From a checkpoint of a small transformer trained on Wikipedia.
Architecture: RMSNorm before each block, no biases in attention or MLP, untied embeddings.
Training: a variant of Muon for these matrices, 283M tokens, 8628 steps.
MLP neurons of a small language model. Each row is named by its layer, matrix (gate and up: input weights) and neuron, and shows model dimensions 16-111. Each number is 500 + 50 x the weight over its row's rms, rounded and kept within 0 to 999. Numbers have three digits each. A neuron's up and down rows have the sign that makes its largest values positive.
A block is one neuron, or neurons of one layer that tend to fire together. After each block is what it responds to, as a language model described it from the Wikipedia text at the highest values.

L3.gate49:540532562528486396511509451533578499551403552494496563538516413594499414492522458465451485441436564387567416566486477502462516453459535475522509343506488467498526480490536463598435559479486464433396475526491517492532471516537588605511511496510496567476367489516489515439456509442530459486
L3.up49:543498552566534566543568542567431492484450516583445468544546477530481540480523423508486437487552523538459466462494498438562534415452477440471573501434554532432512480465522414464602485439551365510475515548565529482539450524480487417598491493408569487615580535536471486511459457510483528520
L3.gate156:551504503543439505541505487493479541573468489529454427483498511549542520440502472523440447560495551461540399413494411557404561595547457558395438473565475542480530542496475382542435554447525483545522556488558459447394501460534583483511485329510430505545498446402443554491525518494534545505
L3.up156:495413486590537494528521537538456517509503580426564543462482494530566499509514584518554453653388521495580519520503474458468480508587489500493494510553560588470580541483482514612487453445414471514431425352577462485480512516485541447524503556559410536470442506549461440552532434461532402434
L3.gate197:482467449529484511472514551445444434540524518598405469485517489595542511481503475467448544534461557552543518505483446489511569462442519511506463414516485465439548462466481487445499447464500543464350521443552475505472427402547533469569469488503532481495586594479513458399500470485465460536
L3.up197:458519509471445514464528544525501448469541486536439416478529368524498495469421475474484429534507538527513471508453560502458492498426506418593455464473527496493505489458391534521497590435481491493486532500515460512592391476529521462439582413560499459501502528440461516547554496489533448633
L3.gate214:474490494593446525531491572405530433504554474455508452543510344434543418533537546521552455489528476451549503451475457442538498455515512467426488554501365472505537454528365526467474448455525515561500421427494547375632483555468435571464437472503494575432464385505483536475526488479544521513
L3.up214:478451492613478502537537545545493576461514526507488361516544446392536480531521496657520411573435416536511448471520473513518517482514498546560530544550521540486501469616436513498508503486516468481458530367454529448530434580532546479511415542553423548482441514531528482413559478438513594526
L3.gate264:432423458544536489458558488442469438518485473440509484484455551374485628510527599597528567445522497520546606452474544466425487556451509532514505483537440484487528511521419500536552521566521525525492551565501504534523392525505493504492509529588451409516488572485507441560519527573521461488
L3.up264:536498464472394480487440483508500535456589452528527482500532378404559569517434563600513441521424457496521474387559558540463523486502471454423574481447496517470483573487487514430504475458484603505524440562549482463483500520522492493408468524407538508494471503526507448596478478445433452570
L3.gate265:466366482650556507499549429572536490429499562430497464454426495521482530446501529559425538510426528455450423405517416450494465563527607521469456470456505457514530513363451461497503511502479641547480467557527454479459480586511560487568453430509450447424498461493545557455531428535475554528
L3.up265:482513494502547445540594488577559490484473495462534489504451458511481509523492472482422519582600541441474508617466477466510530535457552541494449507543508525466520509418517481606615615538499554491626518516555500515692535534603571394580559386532462642476514498456476463543466480447534541394
L3.gate289:466497454608485414421449567408424571447514537449490545511446579520498454552442520510469555411431572508521459448484567514526542492405571512584475523584489481529574480540496518530570516519458551508452516466558498477470456544398539542474534489475509569519504479666466539505465504500502574492
L3.up289:491544499481599509475499466475515485477466475444431487432499561546457487537554507464476530528486520446510431526485597604459506578573461424552435410560463486559480547487476515570517510529552523545437525419578532532431545529458517530493488543569578500563488487475507565396464443441521440463
L3.gate320:505591573482466543512580548470471503446583499436547433563487393506474513481342485523622389470517465453519405450462460553528525468492528414601594461428422507546471381575508476429449553451605517495587468552544497549439473434438577494472472441557454493479529469449456598482521490559567485453
L3.up320:424593519458585490412534599466461444430544493443629495544485483485486537533471552529504456413563468541513470594458463532521503497447502501579496508460399575512507458515491517446546435626470476588523428618448451532486582491496459522492462509542465544476447551570526626553485538461518461499
L3.gate334:490483477545565538479536595493445485414500434533462482466338476501535549518373558498539382534519545555476523462480476467517499525508454490525561484507442599464539491411458440489508511443542564580545578514492539547478556442463605585515509440526413520504451492484508527559437491516450517625
L3.up334:487519446466457450465460524476536510431524485417489466576460433560568467454461507471548463552508501529514489584555423551553517463453534451492483497534468458680434568512531480474524502618533518452456468450567515464546559597497579465514506476541428544423564553558509545503512576447536497446
L3.gate384:551539504510532350535494406533435457447486443532484507496488532481515544507610431509440508495489431540552500549554571464535483456476474508501439598542530508530439509462480516523459435498546519469475546557637460590529502547453486475541562528463533532493453479576426366509573518522467497572
L3.up384:563482526533572455516466430547466461491458502494496458507529575556571383604633436533464513556460393433518510562497520453499424661543457420457539578436549497502518452499477579459481491554478486471486538476590409524478500470513523495606560525452494431525510505531465454530533509533512478445
L3.gate388:532460422479525551493395457570477458500546583534538472450542453518372482480412443459501495577391532508481470461605487507451519459429522383486541490503521503569483468477455501396425585525507525476540474583519512522512501436503536475451561471500473542464450618520553467513555504447520531508
L3.up388:540581516555496533503500514565529447518563495516509599489494483446462540434557480413510544439474496529433560562505545377455480546526495480513377516529456522482484523570464562531426476509594530572464506530422505568505518577524478555532572548513482496488581456545501585598491522575535434530
L3.gate399:494606498479530544515563566525430557456496451453418426478453518507597451538474495484609491493525529554529508408477470493516597542507564618493445402435461545462511511548463428440584453488521478521543395548553478456405535506517533503519457436490496570507505475568505477480435516508426447423
L3.up399:460553457549433444568509524578521610451538424482481476461569367583520481480527497479488448445531536504508528495483539545451543446442553442515532439515446472573529527415484466528567556441532470469477457455535477364418589471579436442468397515471555520577433397468576490450532443420483472498
L3.gate458:515478487560457599476440585525466470464479420550497499467452432435591499520536439476546442453425575471566499444476484510512477522602582479479452472523470502558529407533497526477553513494564527591531553521456476568578547516469497388544541489555544574561496493559508470512578452597616481532
L3.up458:512453474501530574542494561406557463476495461497532498498620436495401548556529464428569406398495491469448538493528491529485537514459446528473528498552544549610564458522510460529456498513502513509526486407512451559433550478402456504573580533529473531509556432404368484488559480464468553437
L3.gate649:537509422636475554489551417509556508420506532391441409573549506478628506526377534475481439441482504499411471515531449433473518496448498528526498364524517495451583549498511486477496505586522482561498433472575445511547519604521605577448511516582562461444536484441522546480535520498441532560
L3.up649:500487506512568494523483356459506483617455498486491542519588554573513498476467485469476499438534457587521604583537519487514615509536521527477498501597457514510527509451386438408491472506508418434578532529411472441478428527521504464479528540489549522524513509444518478401429538483523587431
L3.gate663:490522515443501525539504480489500473499423488526448474495485506526477442550513534488554474393468586571533481488373536441477484560503536516466498512527462451511437442540445534486558448543552500396527528546499459562450570499452551488500490479431458471572483459465460503443466428434451537448
L3.up663:399583578509466505461428525534500542517528548474456445396558557525664455521518391390491528456544508486556566546482489443382495542539579527460523519525488513525464560474479552497520355555465428487465492497543500481465589502490522458505506453469459524463493479543496530502432516421480449551
L3.gate699:468557592526522510471491404472518524434529538517434503501544560552444443487475544476404508484495639537501499533467573467484480531556485545480510591517551564506529401483558480530466426486497624539524505586488513590593514445452474507504495456458445536472444435474489618463450563526489594614
L3.up699:588547521406531419619530501573475476503481475384539459528475436543456342552495470523523463573488522441515523556495359530505503457415514489543551497577471503498528571555590411496470447518511568558552549560557568482553545522485485473527473421522418568540456520474438489593596550584404497448
Description: Mid-word subword fragments. Word-internal fragments right after a word's first letters, especially "if" in d-if-ferent and d-if-ficult, plus pieces like E-up-hrates, m-od-erate.

L3.gate38:491509441463463419451600452558480407412453522500524576495516518494499453439474549408560492439513465488389517534479440486478543508455534585566451537453516560425477482522516519402600533495460477506481415521442506444426500449471474552430525530456518557543483421607471499501610508432588527619
L3.up38:431468480518459475482476417436411603418487511552500624535551469472460395397485533611453507504473534504531460553503545531481525466374489474465585508483570449566470491548514560495517521486539475446318489504495551615546527455520560531416477544518446552512515511462547523532542490472452533513
L3.gate66:527545547491451504506564509432567543512526436460482535502484378425372534524434467480574521538513484501579426440545496628600463598507402455528506494521558511518467496594515473535510586510542462465533532520527522567528495487487412566430524565499529502466521512458482508484531476584548501425
L3.up66:524544399547485484547523548526500427530486523384439569522493509430461474492406479522438427431459535414548531543512418563463355503527452453518558528564542428564514534514407450459550527527531490414516504573573546455516517534557474600524441465538526477550502540438566551488422497540516478492
L3.gate129:476594597573398589487489524555522525518436490521462484498521484486547470497400527519447492539491466478571449446491477506473508507520544484575542441549564479367464449506514532521452486531492454481452415507608505548502514565552471518535553529542482475411495484516559527466496435484501466400
L3.up129:590575549524489383430390479527412593446447492388558485499561527517490415510406542489455440494503409426560531505541421536538511521466462467575491514478571568530517562484440494560566438476497467400533491486523607512542583554472514560504557535484555512456528565511487573427463482495383501471
L3.gate133:554455454530473522404464565492483484486576450525471526481448471443577409459439461498588447403465527450561472377518437436449606535494537412482466619463579484436543475485544504622559476441509572521479527478513495562489496448611494517505520481486484499476547428506480434504564577637584499482
L3.up133:493428401591480552470475523488618525568470443507462511519399469469463467451445546483466504410475485526541534449485379484364482579475541480554479526464496482462518480444520517562492538429489575487542391551432431480482395503571512487486522509492477463557468478440481481551525585517561511458
L3.gate141:502557525447470445513450439468447471519461484472508568452511515397520394479473485489567543478502574574428451521457545566597551563453522475553466527484497433486567487475551483521407485539449558471497534476516438580416491462509545569485570414527509489506420451501520427399500497580550376520
L3.up141:602433509512428489475450450475467496454555577412533517514435559492430567434550504500578536523551591427464477515460509518496528570567546478429566562487489464514382396471523478551558501512512508597463440500538567525509505480512465592529482450515429509545531581525567517429552469491590473555
L3.gate205:498535420491476460474523458491373416529445493537507436515579533551513444460513551520517540499417460575468509444537460591547593467504452539518403453529391570438478459516483537537459503460556504390489570499515457625574549486528515492500378528490519399455496593470487493411376496499497471449
L3.up205:445616515481518468429479495537519509516590499473457531494511497552454495442413418542436486467436494528502541495511485515595566478604454498541551541509482595463422468541548472467531512573557514446336460529530534514524526524574545434500432632496472460568533544528489499436511498554509397504
L3.gate224:422415462548510520500507503622536467462543604455494555495431571488484480498548489589567493485459561461499412499531460467570493505515491557500498559516611511442470557587419515449520490477533562448533487537463560508427495507439520431636557507459407509506591561522573618451518518538422536578
L3.up224:521528572518542585479495494525461503485500541460418506463426485596449551508504512475437539492471486489449472560521558518549448507438426542510596482387411522602431597593496445494420440354499502482551553593583451568537413480561482484520568522363535452475475553521497467446502481491531623582
L3.gate271:437501546475549512543386537460470527478490545485484482485431478556494456429554526491563408445493547514506494573564437368544488474482464435474454524504399458470416518459509473475579436590379557555392523428412527538506478423494535467501512429567491442525539451544551524535421559459480552521
L3.up271:557472511526545553486438518590583555492553577536442511562473556502503466404502532513554523502455495493576552535591474430583594488411526469470519467538495490424467453516522445604556511489507559571439510504441513576420509535490513457496516572503446478439488572546499554556499461494491546587
L3.gate328:589510480463462583584460511547396435491491422496410472503538464522483548359530532455520510428515578519519444490482472519509486502527547464465537464478407515443518506525516444450479490547572535492506475547613445461449565470533503508413540614553553485569459468531466452543524533417638510479
L3.up328:544501450451445446389557570479482482532495544393530618498481497536485549528559438456520434500429474483451427525515547561507475495513520498404517482589482464463518462564522508523482481432427452425470513416552616588471570469498555463433452565576562521522533476560465452494442506528588573461
L3.gate354:595566415477550518484425512553466378571437454447474487489501566507524525545495513490454487424516518434486318569569568519482517468560514475453481360520528522582478514529394466535418495518542480560540425517504521511482536453492496590498555526566416417500476582533505511482441565434432492506
L3.up354:625490555577498582610562491617457458480552517528536520509456503532398568403574470496514455455429462495476509505464548584550476404571457442583520515484527493448542432533461439513518439550508520504543531563554487509559531555469596512503507513566494383472500621554501394459469562481466476564
L3.gate379:544507493454482426546511483551508561524458495498450480530555405485425509501443497502489529425477486468579531470454467526474408439571492477456488426469457446525563529555487557493497471498486467569422507488586499549493572456537513500445524496598530517498435422558502497437501534481582504477
L3.up379:531507471493453519521476452504503540565490540462520454512520495466570589466435511467475500412520484424517505506442475573550481497445509538485425435459477543439456534436443549545459511467522453550506469645538438546514588404408542524452529517510413510511451478492545498547506473474531452455
L3.gate422:463481538521537486478466535526334453463455434463513419530457496534506558548421519396565556509416509573580522559557475581467503447550523533588477509508467481504431413533490580572492516556526502515472516422480524465558481578484480492505516524452434476548418479477540510508545513466506529455
L3.up422:501508561512483533527554393571456563533495503476592556546462457421460460545478531491440537555588477435491487435555479437419393531495521501512560509495509510535465456557492523570442396522448509505465635499499545598544535425429505579520525477519543474590434584505416485486524489469470552591
L3.gate492:489619526494400531450422505491544443510590485519409516446488522473590547460383531508482499546552471531550493525529422564495522530532575551492489413580472517513541541474428484560463535423525549483445508498564550580490490545527487579484446583394596585453515516442465455487528559516509591533
L3.up492:497443555499420535424460525561473483451517467525550483531540447502605529475549458452558530568488504457431448447398466503478449525573557497541438498522337584575439477475523570550589458576541466516463515477540547542502504413509467493472485561468431509499470442529535546510523606591463529451
L3.gate563:499510537500457496500509600494461570525438504480494487511511470517442444494515457495505463562548514393559549482420571537473550506482363434540589576413548563506478454534510497500484601594499468485540416475536494520467494492418407513413556589516583539545547473556433464465490474493477509499
L3.up563:479413505539452490546517595523444568539622446628464444566435416520617495430412553468455479529465470469474575502418545480543592515538502530475571520600482503418511461575462486456527436481468527538551457522532515493547548477474540517447476498518512435438584414532423448503483526505526543477
L3.gate677:422490436471548507630465561379448544509517470580494569458538438460499576481536485518447555421505526437434500597483543464489479499505526583570508508517456492461525545568492480596426481510546548514500558418479541462465479515528464498508447564549517495529478532480449419562527556531463531523
L3.up677:508496486500502455548462513408475530488407566485523485486514434507447563457530470472534581462531522494613399570466471542488579486511524490516502475517448489428488468470532419468622568414476571460453553476558484497495510488481495383500556549530447435424443598479552476393461431473558508439
L3.gate745:496516509493432553444413465521508512466482492512473482542536498470525587487554514498538427551532392598448568572519539519512546560488389507508480515474493599536487518538521455510485517529518522451452503516511523464493555539477395521486502427529509440473498515545511552525493426520548564514
L3.up745:517487522530546538504460485466490480536509500491587540438568462503540418535500455611528488404516463488457506445559518499461627485542528494413493461506618471475462478560481492448557442550486531529505530444469509519547580499413566488461516564520531549394579557441465451559412552539571428603
Description: Split-word completions. Final word pieces that finish a word split into tokens, such as w+ent, le+ft, s+ent, D+uring, st+art, mostly in sports and biographical narrative; also by/against in football stats phrases.

L5.gate220:483538533447465577418509591553496483469446511484474454556463429562453535535475524454482388488548533484552488552545519583522582541485488427538559446492479549595488523484490460432476461397503450492592487478475572445484443509497498616473539526529569515539495498542486582415516451525497569445
L5.up220:542575521499494514474624516555499526475408512493462552447492389525550493523479475494488436606524537498462479512498458514521617504456560507503472534532568480484508579463484527584430511543540446398525531488514549506561495425481522430508484566436512497458576446476440518451490525476490554503
Description: Verb completion before object. Final piece of a verb or its following preposition, just before the object, mostly career moves in sports biographies: joined, signed with, departed, leave.

L4.gate207:590440454584571548486537442585489483410468611394553326456533525540479570546454538613449350504469482517457500467492531522552448558484536496449527550461514446470495576465449465394494473484443548527522486497528564497434399514577526516559503475509482520542517485550515490609488485534519455540
L4.up207:517467412584463512510437585468372558455467529539459510591528518510556429626482560462418478435480428492436578497436587533527565453473487604541569530519520467555485486471525493466543489509524456551425535515383428540516494615529513537490498536453510553426574534539502528359567491441566539503
L4.gate320:469427372596482468481481475553464560503432532514552559503493468563521542496377454550550426542507628554548586505453448457570524482558553539451444436441574576404563560507476509591425549520456529459404526434539567544559473499496546486577566455542482528470513521411513545485478422479441409549
L4.up320:484543473568442465567445432499421522570483512538590441501599501526514488406480442515414568513523520558431465450468509468549558484534496526523441551438537525460544541482519471488473581593499473548380457491539509514475457528537441571592443535486445502445527572382500455583435529544582532527
L4.gate451:510469527656491520521533492508447393519487522469520530533503498447603536507382502486508484578436499505535488482507525546584531490394590495485459504471518473531431443575450457588512538545507473543497423399451440495534448619506488451543414460507462548493506543523501531508552540436559530558
L4.up451:503626448563421527570578529477547474465485486492547448576451520539505501545591449564539507533468537418492380564439489564560474518558513464518525479472553464534476571532455596384541463481492455547423520475469516550576536631442529531499534532494508522511477457466465413449506445526468413490
L4.gate740:582489553480581512500521479425528516493546430505537553438601500509508422574412523516546528540533546559429474513416516454535490496482455502486455488466572471452427526361422500575426504492391577462560491509513493467540508558377500565507497395528485524546480442537592482534542483446542585565
L4.up740:515518464578540484436494527434520490572501463552485440466486458565483478539523529527484471534499573514482547539505569513473511476487502471548497443559461484488428483550489558464521432515538469472471527510443470622507506546578514467462561483374447523529505477465539543498527567514547431425
Description: Word-internal continuation fragments. Fires on a period or syllable that falls mid-word or mid-abbreviation where more must follow, e.g. the dot in U.S. or Vol., qual-if-iers, unan-im-ous.

L4.gate357:519483481461501472495566507468461499488400586439495522456535491529513587496462456521564491498396511522478464537465489507461436518502467528526539538473500502440533541579574543499492417594500413469496566478589496477465498443529520541452554529495572542529494550587457478450449520550504474562
L4.up357:500562482530505563514508428517541468558517566448476511674424570506449531496542438462448459520598405475476407430584481547519542504487561463469561470480426546472455463486527416521448511486533563457586589496526521494547513521486435493516547522500560537524458506430519487548493500507540518502
L4.gate408:546510535471470513504486467540443498416521478459488534448421428407490379469492516485409571606602461512525509528430520448466501491548502517419474398520505519461480491499474492568501569475535499551487406563613504532556472466512523398472445657560521386523553487579518457351506454470448467514
L4.up408:432492443412571579491602524507465460475540480459519573431459420445465438465437522480446514560561538587446480514451535455468427478496466484561572458476422673499501498549519555533474512496565479545478422546489535541614462503558479456434483472588473519565536474559522495426564446524430475431
L4.gate579:448437484515509512457496463600443491485549429429442567501455409428390330466479547491497487574464455534431524499487498450460404510505560484494507473514488569506456447514451472457591558487534534548571445625559486572580491562543444462496538531486437525449510442580553485433568511463547501507
L4.up579:480447517505493482365496490616460452518465539501536547425632375562481490463453485545480440516478432555595563548473507492463437536483509422559518384479461493563469425500480426543539577487535537543582488570525553517509477504507519533458528483544493452393543514519505476411615484516427506488
L4.gate657:514451420475552527485502601529493487456471484498418461498559429459512411438438514505469456580501399422569559544440395518573615466391542491455514417540525523437511501554471508539502482502500494559459500505526503529435588438574504474445474512492479482400541456444447446537477440461504622450
L4.up657:462517533482415630420516521496502613366502584559441532508576475540573522516481541467419525489442486588492431652582474447563534532569509561511497485422461558494511451501455549581512421531526501445445471466535529511456489531481494502458502576495504508398532501524525538457457552581587484487
Description: Verb-ending word pieces. Final pieces of split main verbs in narrative and biographical prose, mostly -ed endings (sign-ed, defend-ed), strongest on st-op, also -ing, -ent.

L5.gate540:503456407603575560569573501490500589479488572421499437450535466519507506457468403567476477488434557493497595455518493492606540519557518489536486479483538526584452477612488579505484528526516407496484510533420482487464550522595539547476504502490464526527425429399430424503509596469505500435
L5.up540:397576496467547508527480541491567532547535458570441528455503572508607451401432515451494416502483581449565472477410458456437555507449569485477560492539496439562418517450495438506384560479563610588564439425558496491462422511464598473513517414440555530526420535526557576476491521527487598523
Description: Mid-word fragments like "if". Short interior word pieces, often "if" or "e", inside names and common words, e.g. Jenn-if-er, d-if-ficult, bri-e-f, Cal-if-ornia.